MLP neurons of a small language model. Each row is named by its layer, matrix (down: output weights) and neuron, and shows model dimensions 0-63. Each number is 50 + 15 x the weight over its row's rms, rounded and kept within 0 to 99.
Before each neuron's rows, "fires before" lists the tokens most often just after its 100 highest values on Wikipedia text that the model never trained on.

fires before: " | ", "–", "; ", "-"
L2.down845:48 43 48 51 42 61 45 44 55 31 67 11 31 47 33 50 32 44 40 51 56 41 53 44 61 73 80 41 30 75 20 19 40 47 60 54 37 43 39 50 71 72 70 49 55 25 54 46 76 56 81 44 38 38 31 52 29 66 59 40 29 56 49 54

fires before: ".", " | ", "; ", " | −"
L2.down1001:42 73 59 62 39 47 38 67 34 37 55 36 53 65 61 68 53 29 79 28 50 44 21 47 69 41 71 52 50 55 44 52 54 74 63 45 47 77 53 38 64 46 63 49 45 60 46 59 19 66 28 50 27 39 63 63 34 28 50 35 52 47 54 70

fires before: " | ", ".", ",", "–", ":", "rd"
L2.down2186:57 77 43 39 44 37 65 50 57 39 36 40 64 53 36 46 15 49 45 31 69 60 72 52 33 74 51 63 47 42 32 71 56 32 37 52 50 53 44 15 59 68 58 59 45 47 63 49 45 52 41 62 62 44 43 54 31 67 48 49 79 79 80 51

fires before: "0", "1", "2", " | ", "8"
L2.down1195:84 40 37 45 50 35 46 37 37 42 54 67 63 77 56 49 72 62 62 15 32 53 24 60 48 36 46 57 25 54 14 75 45 54 47 37 59 74 63 26 68 58 12 31 73 71 53 52 51 52 37 43 33 50 44 60 77 49 68 87 41 56 37 48

fires before: "\n", "\n\n"
L2.down2100:52 49 45 47 38 49 70 58 61 50 52 26 61 39 54 41 63 62 62 61 52 87 59 39 16 40 55 64 45 59 41 40 62 46 64 42 35 51 57 25 48 36 52 38 53 33 52 24 66 30 45 61 62 55 35 43 61 59 38 60 56 85 19 37

fires before: " | ", ".", "; ", " |", " | +"
L2.down1332:65 46 25 72 36 52 44 55 45 53 54 27 51 35 77 40 44 68 73 43 50 59 36 45 29 35 55 54 56 41 41 37 52 57 48 50 39 79 37 48 43 45 33 56 65 62 63 66 63 54 55 55 49 29 57 42 33 36 57 44 39 66 52 43

fires before: " | ", ".", "; "
L2.down964:49 79 86 73 31 50 25 84 56 46 38 28 36 57 26 56 41 17 41 42 66 65 48 72 69 47 37 87 48 38 48 41 53 58 53 04 52 47 57 54 56 28 33 53 60 59 51 31 31 34 36 39 52 57 38 52 26 51 45 53 70 40 77 15

fires before: "| ", "\n", "|", "|  | Democratic", "|---|---|---|---|---|"
L2.down1789:42 63 85 30 62 53 50 57 64 36 70 42 66 41 76 56 15 47 18 49 48 58 50 43 55 84 80 51 41 56 64 26 47 46 44 60 46 33 50 60 61 59 39 66 36 64 25 50 48 58 55 57 46 33 24 53 60 62 43 65 52 35 66 60

fires before: "\n", "\n\n", "\""
L2.down2196:62 35 39 44 40 46 64 64 46 50 61 79 28 33 55 43 50 56 40 44 54 25 35 51 65 71 43 50 25 48 60 41 34 54 44 50 38 73 34 09 28 66 24 48 69 44 45 62 66 48 27 48 48 57 51 48 54 36 50 81 66 53 79 48

fires before: " | ", "0", ".", "1", "2"
L2.down1882:34 88 63 63 26 72 51 48 32 68 72 50 52 74 31 63 54 29 60 55 41 48 58 42 62 45 74 38 43 42 89 54 62 37 62 57 69 60 37 34 81 38 71 62 35 54 41 51 74 37 47 50 33 61 60 41 40 37 52 49 32 32 56 44

fires before: "\n", "\n\n", "inal", "ualification", "6"
L2.down195:52 72 83 38 64 43 34 57 53 53 44 45 49 36 57 51 40 33 58 51 48 38 52 55 46 26 40 54 35 63 49 47 59 45 58 52 56 56 44 22 44 48 71 67 53 30 51 57 99 54 40 50 48 28 45 10 62 50 63 61 44 60 45 50

fires before: " | ", "-", " |", "–", ", "
L2.down1927:36 47 69 86 36 29 62 22 64 27 51 42 52 43 27 66 42 44 51 52 49 61 43 52 10 53 33 63 60 57 31 64 46 29 53 34 35 57 70 83 66 65 56 42 53 49 38 67 43 27 55 68 53 29 32 74 43 38 66 58 66 61 54 39

fires before: "1", "2", "\n", "\n\n"
L2.down1570:65 36 58 63 57 48 49 82 21 48 52 57 51 46 55 51 81 41 33 37 47 45 09 33 52 49 56 69 21 42 67 62 92 39 33 35 62 55 46 58 64 76 37 46 62 52 59 99 75 43 30 60 49 56 48 64 51 37 43 63 57 60 35 44

fires before: "–", " | ", "6", "\n", "9", " |"
L2.down829:63 46 76 57 53 43 63 49 64 62 72 62 11 51 65 21 44 52 57 46 30 38 39 69 47 44 31 62 26 64 50 27 40 46 51 34 56 29 42 31 52 69 55 31 28 72 61 57 48 57 57 37 20 42 47 60 73 62 36 17 63 54 33 30

fires before: ",", ", ", "1", " |", "8", "6"
L2.down731:43 41 76 62 69 59 66 44 20 36 61 79 41 74 51 40 70 69 47 56 35 21 57 67 57 54 71 45 49 34 23 48 70 61 57 33 40 61 58 61 36 73 61 36 46 84 47 49 38 50 74 41 62 63 46 45 83 32 45 53 38 18 69 25

fires before: "\n", ")", "\n\n", " (born ", " who", "),"
L2.down2433:50 22 73 68 60 58 48 77 56 33 34 29 22 46 31 34 40 45 76 62 42 60 24 66 55 48 34 51 55 36 45 35 75 64 45 86 51 74 43 45 57 42 41 61 33 27 65 34 59 50 52 39 64 56 57 28 49 39 40 60 23 51 25 77

fires before: ", ", "1", "2", "014", " –", "020"
L2.down40:39 46 54 61 56 50 45 57 48 61 47 46 77 35 35 64 57 45 44 77 46 31 40 49 25 47 69 51 42 74 61 25 75 27 27 48 33 56 65 67 56 52 47 60 37 61 62 72 45 59 25 40 56 55 47 37 70 57 69 46 69 62 38 44